config.yaml
hidden_size: 320
intermediate_size: 832
norm_eps: 1e-05
attn_scale: 0.177
init_std_qkv: 0.0321
init_std_o: 0.0
max_grad_norm: 2.0
decay_shape: "linear"
doc_mask: true
MLP neurons of a small language model. Each row is named by its layer, matrix (gate and up: input weights) and neuron, and shows model dimensions 176-303. Each number is 128 + 32 x the weight over its row's rms, rounded and kept within 0 to 255. Numbers have three digits each. A neuron's up and down rows have the sign that makes its largest values positive.
A block is one neuron, or neurons of one layer that tend to fire together. After each block is what it responds to, as a language model described it from the Wikipedia text at the highest values.

L5.gate381:095130198163045160082134104134123117160100149151099133178142174152129135102109157178145085182167052099139158159116124126149112059130097161108104109146188079141108145157146166117103175192132127129105135108166161125095170108114121175190105126191120147151170102157108171131111139146084114109056065098137110093089138135143132182084086121110153119108178157119125126103106103098141111120135
L5.up381:153062219141102128105113121141128102165073169086102119120154146097089141160088141157181174136145106111111101084163131071092117078129085121121113060125176177135140144118121080148157158047126144134108165094125122156094196172171103093121189087178139133126037145102085114137116127105113105055145065125125078074121093140149105114112085163077128128107169144088106086140105115102128138163160
L5.gate415:192096157076127171137129114108171164169126179101129106174075177111133205108171130188135123059192101114130161122100076105118103147140149116134099124161119104168138130190117163097070126124119136096171156161140167183170116150199117095119152137161135156148148116141160122067089093121112120087193091156144091092183106166081073126118052159107118147098125151112078080150058130130077123164134
L5.up415:083094133138089124105146091104151120167119179113133136131080171119162148096116121168188115182131093123133148152157076115147091133128127106160138175089141155140132136087148118171097075131072141146196153146133081111082132116148047149136089122136112141155064073153113157112148096154164050154135104110081124136120177227147076132125140173150152172140096091059098126174093171138141142178102
L5.gate496:166118179124170072137120162099195125086153148192056148134171123150161105126152120203147128101111088106079111147172176120084131097116166108083130191138180115111103124088158071088119093155134086151168164188127154139106150108156149139168076137122138144127212075176116134137160099097166159131144144107144103103140145085142180136085173078074209121150134136149118144120115174098172166154155
L5.up496:144108098175091094107109158129187146111140109183142130158103116138068110128041100192171162114105138094081111126114139140133032147136173135173140119128096193108106097122160114131130163093092078183136173147029119106132144153152131159179138162071105131133133145137129068080099114155110175126141147131113110147113169160132127134105133155133115155120132129075112091114149136082161121145064
L5.gate523:114145115126087076175117111170113093154145129060165095124111164133130186149156129128172091110129096151113103111116147137175066143117138145125070122145095067097075151130145150167132103124093076134173130142115096071088120127105199133159138147139106137069167092103186168092116199152122139102109120163146128098133082113149108207129138120160160088105123157123168113163171176087129119160106
L5.up523:078167105084125138105112158205103184125159148106161078127142109175097187152120126145131123107117138134102137077138124134077154131062099150118106198123179088095180059123150189152105155151114143140139149114106130070101109148159129130151034199102150151101146159135128163095152197203121120094138202172133101145140144150113163178128153146136139152125109101145112106126109138083068119102134
L5.gate684:132120123157197132130130130160130110073133095129089104065135144165117145110077172150106158128123079083136117140133125163143161059139028119169093138112149132163147139149169108157121145129139093140124156113101075133123176159159115082116094119116106167105153157101157136107108074105143124158117112136087050127096100056111090142172134184154057111177107193120086089183171115122057192156123
L5.up684:139193182164135108112115112136210087119124144087080141144135182078141128157089098157101144119148133174121096123124123066103112111106101101117165157120170145161127122107152143119140152091160134124141088127181113136129138110131129148174100123148141130115205126110128178086161105121158146093143148157136105206161119112110107188152094201124134095070145072151106118108107125115137138155086
L5.gate703:120133092054107089128143170107061152107166095131078109102103145142165154132136149079099189108116109089155161126130100117155079107115134097104168082162168137150079130117117132163167069133161134098142136164151171153110123079091157130113125129144171178059166142099083107109221090164130127116124064126073106171222156103140109085186092135149149049163123089106097113096143077097124130115140
L5.up703:104135105112195084155112108137150179148204142104111114090118147177169114138121140088115195090141142127138101201101106113193133087130133102120171088142137155183123144127106152136171093103144194059119184121118152151062124113111131103121104079164142168094140111104147151133203116129136125103143162131073110163178150107155102125097088127157141073104106105101046160124108142100079110152153
L5.gate809:099104069095139118195204136117105108135117115181164162100105174190101106132091139162154159124188098137128107142139152130091075079104108140089146062090090178205156126143129093111095164130085110178123173161106128140065118123131109162082151156156149074109102115213105117105125199142133112124124098127181145119122165141147145101147124141122147102108105117146139097155105169070100126134135
L5.up809:079215122100124127191098165094122140126105197090144170125136118160085132144103168160153081090097043141101099173174106149110130153025126174118149077096102184191102206107101118165128128155129160070108176152106110107093133100164123175096166114090131121162077118034220155129079126163178098116105105152137151141122175105122138053156157167083104091192118135169081098128081141089074122143132
L5.gate821:146116060131111100103102122180164127126084095135130088139097105091075153136136104104140157118132115107139148161091102176184076129182143127183112102137121097122098087051109132101141128109112110141090182121199193119089095084145117186133099199136081142085133135143093165140139145078091162189179116067124136099109108172159120055148114182118148128092170158132125138088137110111104157157133
L5.up821:183141196140111167089118153082177152127206136115124123136107153149146117114132159107145178111121073113104142095161102162082057117075138135086197072147146157112140165139164083073043147167165130080190119082088089156159119154139092092147100090188177133085114187156157120079125165114110126124150117152131095146116124135093120116139119191097160153159134147168099160125139108142118109072106
Responds to: Biography subject pronouns

L14.gate54:112123144156132182183162108151115110197151138148092185129125186153169051111140121139120114198158120113095058133149099154129157135144154146108156146129079079110122133183146099166089127139124109151136096136159102139180152058105110120141143141167082122198132187178149144113142125122103160060149118205127140110147147109156126193091113112174084118079136087114119121140150106143141162129102
L14.up54:095115109080137108086104130137191133126136106170124127150141116241138110128082140117097125160114083133093066120142088155127165157084127143106156141082124192092138198113086100141137103139128102078152153144162116147168177089103145112101122115173153124135150152113175091158154130165145149130155084139171136154165093100174134139119110110153137122175119203070057069182100136092142084107041
L14.gate71:111140161149098096133131109141190099132110110177135155154129139164098120203153057100116115125125157062162129080099082140172109069081105138125113143138091125067095157118112189181091120151130149141141132135136099145106153116179155091170166088132105119113146135157087079105084119178080103127174131154113109114226136134133125132119120052168117169121157155133095158098130105133109137122111
L14.up71:099137156144091147119053123163144087087160097117110109187148188152165130095155063052114111071143145138153150129085174139118105142116130130119181106131112143068159087101067201154096176119075152183138173151101114128159115109132203141150149130070119113153180150141141111123093122132082110080174101118145156120136112053178140107112108101142096119116160089147113080167123114098127174133125
L14.gate135:024113089122107123136118148160131113148154108163106139100113173087155125137152114139056067158147097120106094107121064095114108191164116094137148108059140112170137163160166118145105115183126112169189121066156145077165111106099128152128141149116170202068116148126155117107065099093125170153102129159136170200089070140095132119127105127118060207104125123130088136127143158173137157108129
L14.up135:099090140109193231190116106168167066063134144164174186100144124115164167136130098169084151163158126096091122159074101123142151142180151128166098109216132099126161157183088136125096108102105084159153125123183130120161090133087143127146144114135090130118128139108139143116062119118083139151086089127128167139203131123166110143080175137144139118149160142122163176143173078098113083151123
L14.gate254:123159119145072176071140132126130045175110132191156119142177107053154091151152128165111196137140184108085093124109160182167097132107124124111088158096121079132188117166129106118138150103117124154119128130093155123185121143112145176145153133162078134128094173102100113054151077104131127126151157105079116129118119165063122116138078095117100130152151155108107083132172113116186173143106
L14.up254:162103198095134128176150095095134139120115136134080159144139161105130150094129137155174201125081101201123164141096113165096122163155084166091106129167173152144165118092083164106105119096132122088140219115063150138113164137129130121118146071151119134111092181149145145114159092101075127184164163108099059116190142118125108152164192127098139173151188202066168041071172116178178132118139
L14.gate516:115133176144104095225111066113185125192133088179122069158158157103142119093126168118104114167169124096095102152186091128177127068173106091130124089126091129095184078134158109111057155149105142133077133140141098171148083120184121121105074075131116148095129153148137080176119148090112176144136128174165162199136154102116114204122115167171149095115130127182115137097163103153125087175089
L14.up516:093121143167166107177116110132146116164101161126071107135165139101147063102187161088076156159137158152038095047114096150132125153138103126117102148123120103142156131147093155088102144140164106083132140110141081168147078088088146058143132091173049146192081148119102095149088110108086141168105131128151118129150095145112105111154051183127119112095153134129117068117152103165134145182101
L14.gate539:102149178113081115152100143119164154180207126167145164125099108106175148145088146090167151174137133123059140130164143138109124117083183153122139147094121114120158106211119154145124066173110110142132091163134198152142106200084099133132158151160155156147129079098162150148125156167110102120178137150131169136103153100128153085104097120116096111123148152201147137172181081124150150147094
L14.up539:089093116160119081128133135132169089131126100177149147093118159101120200122078198148123100135120102092183121143126054152097078091103113166202108098140104131128156116130113138123080088140157137102118075171124170102094150151153165136116133179142147117101110096092115163110108110116079058088094120083112128128139148104093147164138097144137106176037077122206164123187169108122135151134166
L14.gate586:146170153133156137137104128097160094143120167155099126090118132076124095123141062107123083131147079114110132128098130129110090107112149128120100084132136129121130134195133145129142148090130060074109175159126124189140171133114084118138101116152052077123152146153153090129136119095114111135168045113124157126140125158060079130111142217140102173105101130132132094097166128186129097135119
L14.up586:130143124110095127135132099118140118134101127128124133143103137133142170100124126163156186115169110168142110135180082120108097108119122164110162090146090136124111112156111152104174114131183158146177150136154107122125115156107086099119200186107196166130128212146117135040145104149170109168095092074167110104146141111168131153153168154116149130173165130086145120179152118124115159119076
L14.gate688:111080157170081091158137114097204142117093136175113083116183149160114091100053154072098157112147144139050064085164110156129156084114104094110126065135180121102149171139112076144074141119149125157102072106167144133176093151139168073137101147154109181167096117135159129114151080150095151147144163121162134124077158129105120082096082141062126143081123202102092127144122100151191139191112
L14.up688:100140117159186142141044138100128135183168136133169161106114091155160113144162145133135085129169150150139147132097159175138118181140084151172123097107073138143117142098125111095206123109098180097097149122050120151118154159112143174099111107080129146090161135109136103138069170065133146164103147169108160154179121155076168207151165163193159137160182101155140147082178129169099174141120
Responds to: Clause continuation junctures

L5.gate5:093093094132172120124071135104145162087133092169186122146093086088139155116100118147100105148139127087118142124115124102079169174148160130151127187122117074093131121135186139131091107120158192070106106164133119076075147163144197144105126075094060106076105104151131117158116067151096146137120165090133175118107111146140142158131096097145135112075123119115195144130116135152145148112099
L5.up5:171124065191088115122117072150082135115127180090137181107115164174155107112075142158162160129150137115116124112176149105153124156192122126025147134121102179140113162073108173132101198108102176112112123091145145090125132166142169123150058080089109198072146160104096140131139175146137160171114112125089131114208053115110174117122124078160193083155153120124115128124104098144119141119136
L5.gate158:126119038168119144151155121152156147118087206169147123205173115156075146133119149154135139166130085100129088097124127145100129087130081100122053094130127111095069208111136094186132132143178137133132139120098113092119119157099123139068128090118132128094124095159175100145139127071137090167131072174132201197067164063096116141132112127192133061113092174136124099114116120148154091156143
L5.up158:097148072144097126113154145148095182164123126121115186125157080102144101119102143119152164126138151106146095088132137079101157067146089042153124173123173079118125095109117184046152135122125087144128072176165152162116129134136130145158153109095128149148113188118075111077168099097124117094184076108158150103133143132134092143150129125097192143162101078081128065114110145157139134119100
L5.gate268:101101108166106109125058089073141068126138149105117104159150096151093144144171137081175142128132126127173149133156131125142127195153077134148134094111179113125158103175125140153126098170139144165091146150117143096106166164081158090152089144056103135152143128085123119116062108072126098139167099118078124137057124180170118095149155161125103136130076103176116144164177133153167125139097
L5.up268:182103129084120085106085129091216065117131127083170089108146135160119122122120033109167136129138145159156169122133145088100190152093127129118104149138158143087158156189083097165163123114138155122131109139207142097158113152100120155146073121165108105141112075104125116078100145064114108117148100125171088155159148130176157077119077129122107136065108154155165113137098128142121172105142
L5.gate365:170092078119153129102127114189123145111148148135123130123069126156102122166109171128145128072153092137095124153062078131151146137125147135126170150126100123131103115144105116136123109173133149105123153131124107134123106195130128132157128129105170150147114131099113141130108133130110034203132133120084114115099133125150083104192184142131122071125064108122174117160100072046104142151077
L5.up365:175161122098137122129111135113118187151132164069151141156110090097141094181100105122145138088153122166163103128102136145127113197083097103134187123114086149180100094077160167162129146111110121132091174109121138143119145184145108094118151079111156172141119069125134118160111124141066151207133088160126158085116091106147076163140189142083147131133117119152148113140176090125109055156112
L5.gate389:174159120093147143123090129182082149118145154143159210148135111139138135156102108120161130094133119095141144140105127101067174143105078123134133132094160086125140168153139139118163130084112179134142093137145097190116088111155186096107115066123119089061122128140159110195137132155164076093128093078136134203111089156100133114158156156094104171145086131103120121151104152114183125113097
L5.up389:139135066089114098087104160155084177106154135148151101100158118131122154194145146104105118121148104134100144160163107152127137179066081144178081105082166093090168142123176120102144135143133133099086120112127075080104147142166107126130110111129155037089081139068103083182139135103104080158129119078064174156090099162128149106181117078156193142134077133168189145157195131079072144109064
L5.gate440:149145157158093149144085132138083138129112135178174117135203183124156154170108122121093075098137118087077169134145095148152181248068115146159177130167118109175102099152152078111166174112078108138102122133170109102126133147107082108144080127101114085088102116097100164149145113130182035128141065165157163178128114166078129139147169117119098119118075111167170122120136087096104158105131
L5.up440:128064130132058144165122133081183134136146161096148062115125164134173088116126092115154057148160143114136135128136100156089172113135191138127119109167079155143121074168106130117134130134140127160097157161199143153122147159158137137093079098178131140115094122160126109137152130092130116105112145105113113157088184137147118046082107025065135161092153106101143153186147108091160119094113
L5.gate494:133102087101123109166111166146125184160115124159182151200115121121109123121098136142101169040143116084121105084162143115168156100060103094143131136138156146180154123127121182123105163099060159146104130166143141118176079148175119146141198108161110096116124166109154196115101138132095124110171114169121149127114076143122089159128153146144181084093090168130164067121136137136070123106106
L5.up494:115194102057067046126121184120208177145136170113167140076173162105073108182137156135125133170175150122097136147176164122156096067109098135177125072116139084133149086114085131141136142141129103121095101120125108162118087128154159127162214185123107095095137189142138117145171091087146137184116145105130157184089088135133154116131129141136142103118123049145133107136130097089108145117145
L5.gate756:136161142142115143110121126145103164075131161138134162107133131163096099113110124099065135071161159189135120108206190172111138130083140139140134164121149095128126137116104153127079139188133096152117158119128111164113177152126052098076120139072123200123061131113161176105144176068103119108058140160083157106100124169147128138161110092170100080164120120156129100153104076177063097084104
L5.up756:142169111129153137091088126141152130084113144122169089089135131110114144165173065070151097140137133125143148131146127093065105089120130109136167143124136143182078126172130121166095142128102151129102120153136203089160082158150058132121096139210140121127113112113115213108167115118179089122079134166168154152124105133196116181092110147168116147092144116148165131102137103170186079158109
Responds to: Finite main verbs

L14.gate321:097116145134149063196064169142105185142089103178149121114120125124151139141128162093106123116129103131069130174048141166150112133113107139128115094112130135119153084138115132163087099144136063114142146157023118069087151095119135182068069183111128115196104170186136092093141158139149133140108095139124105066148094174127137135149128095109152144096135121094154199130135145111124095095057
L14.up321:143110092097139096154099169122144128066095084135139175146157152189144133128177109088098123114143101156073161085127152159142143150159137162043122100084059091097109158128100133104070099113135158145159135164107155119105126174112056160121098151125134093114061084115146148106127108103142184139094095145101154108088087107151132131123120120160126131127128147134106160119201101140116127065167
L14.gate346:127166143094181097150140166096097140126180071120083099170090129123097144087107101200067143104090098136160086103118105137190080119102130139091117159162107120139135162132128176138134101109141084121138188180077114134140118114090100125138150143143120094117090141109100102078142160151142159119210152130150125146150163107110087110137088123151099128133094123170074161131149138117146125128125
L14.up346:123144131155079140082162079111157108151109087107117116101089123122141158146135144156054164137110111117102079063106108154181145131134095182184123133176132161098140106128095112129097147136134100093167161137092195094068108143078105107109125106127072142144122121105120095089147132168184071114143087139146184100089097109100100200127101093103079086172093175157108118166157140112113144091087
L14.gate493:106148127104150118135112147063115081117157088148112109143113091141139137085115149110117088129094148112126091101060130100124145133087096151123166127085090109164156082119169131078146099096129064104069134148112157144135188183107158112081117120133117215161062091136106162156102199106150178150128135114130099109115119126107119124129140103115136169100120117134103170096129133099139083094075
L14.up493:149094086165079090156110158109141150105130162107111102068116133093090158104133163142168129081131111161143142078093101090148164174155101079121121118110052129182145090097115073154177190147132097183112126108139168077126100152142167112152109113158111144088141106117178130109097157124092128147084119143166121096123073114105149134079111136125145128131121156137106144064136124104079176103168
L14.gate526:132151137135138094139048135139148145088078090152129073150101120123082109139150082171130124149109112141121124140094132129093108117144143113103073185119144101059125182144149124101143156180084169100152079125140131139091128169116169175119132070089122119108135083122117164205105150084125127120116156137093166127076171091132115123110115131119136127086140150112075145132097138150141102159132
L14.up526:066127128124108114111080104176091098149118058118120152106100113125192099124099118122113048127087172111150118127100144095124131112112143098143136138188137108149065212122095101105183160180175168112112084163140179098074089132169136121142174097143082144144097175094096185125126146156114183167111130154156140144118193138175122160072155099160064198100118182149118137137178096127151096084149
L14.gate600:146180129097124072083164111128110177100170111138170153064102145107153151147136129154114117142178083138141059131094140119205125058164067138111114064110123149172107167197124166094131115177130135136138190162093140093129111161104172098114058152188168099126151150147075144116071115187140072078121151174190129113079101104154100215135125125123140096094155142112131164119141129182128154073067
L14.up600:143065129085130101109102123097098132145150085117128147096143130161105071135148090152100169110117112133125159073133172123118092154191116102161119086123096119147111097140153111097137114144192107068132097190096129147062224111066091102113092102154132124140100131147096146164150099203115111127164103182159091052112109169110118144107146056143139151107105173174108222150106116132103141139082
L14.gate633:150137157073190069142149109097150139157158120140163116192104102061171145188134137140110146157122116124156087141045126161108103200113143110101138100128138136090103067123154160218201098146092116111161116133120177065106185117114134065120136058093130098134104141141123155096154132140098075103136126141152130069071138118174149096101172086082113129160155124150139065136132086121200168167112
L14.up633:104120104114162109173119145085153182106151089076159161091140078087154110086075119176129125101165149120113125086089107100174097157164166110188150145119162144111153053139024157128105069151139077101135139136149141079144100135109113130135087146124135131084165116164130114179192144172190102119120149201156162109128125152100133095153139060150155154094105132141108134182077185103047151107131
L14.gate702:166121182120132164203091120185126152134107136166140117147141104133159133160105158138140085170171138093144122124096092098132137171109133155176078122156102108145058074101135100137111159157177069110151048179113101167097087138180188111161110158139172103149099067111075117109136202123184076171165174173116146098091119135134149170141114079075171144148152108141041154120123064089151128094146
L14.up702:122156111158113186148142126156145189122075099127104074136125137107116143118093127155079196116142122120138133132126197142150154108169111103103108099074094110099176160121145151188120132149096100161125155145135149124125162157136188180090110146161150087105031133145175143171123111082110113137132123157112120136113119088112115155095147128135108128076139140099100166091145120136133148119066
L14.gate795:101180105170131138111112142084153117164088116175125128116134118211141112068109137150052135131073088133078096092052152087130148192088084121054182157171157108182179159169081112207103100093117148162104115119142182106116110121096173150127102149116135153148092108166126135094149119133189182151107106135120121122122128148095104137107090099081112112135130113165126083114107101110173114099103
L14.up795:148145064073079136080054189057163180135130138135126142081118154153119116118112210150096087130152166115152114151057111148145116118152195108145151155160121091183109199111151098118119091026134117197144137096129161118076166105156146118137114174089148127135172137092097180097154185141172112143154104127132123105146145089115127183075106128102119103083149081125163142135102130126104164105103
Responds to: Motion and route verbs

L7.gate52:134113090122134123129133130128094098092148189110169128083133159096154131125177113130128136167055161071081150095196133123120128142061207134082135171140116176134073107162091137169112121095183112167137174123077118182185147149126119105111116186145143117159171151110119148115146165131095126104130170136173124128134125109167161141029140133154136124118147130176147138167124046094115136183108
L7.up52:118165137127090176129155119128110080122169097082089142140107087108138153125089094144132117162070132104133033052192110129131139124138127146086084144118173072159147112134139132145074141142107063139116152070078196093115105091148145142162091127096135144123067122093204132122127140114113183107143116157138202137121135145120182124117115128159160190134135121114101120152124159085114106115076
Responds to: Mid-sentence clause continuations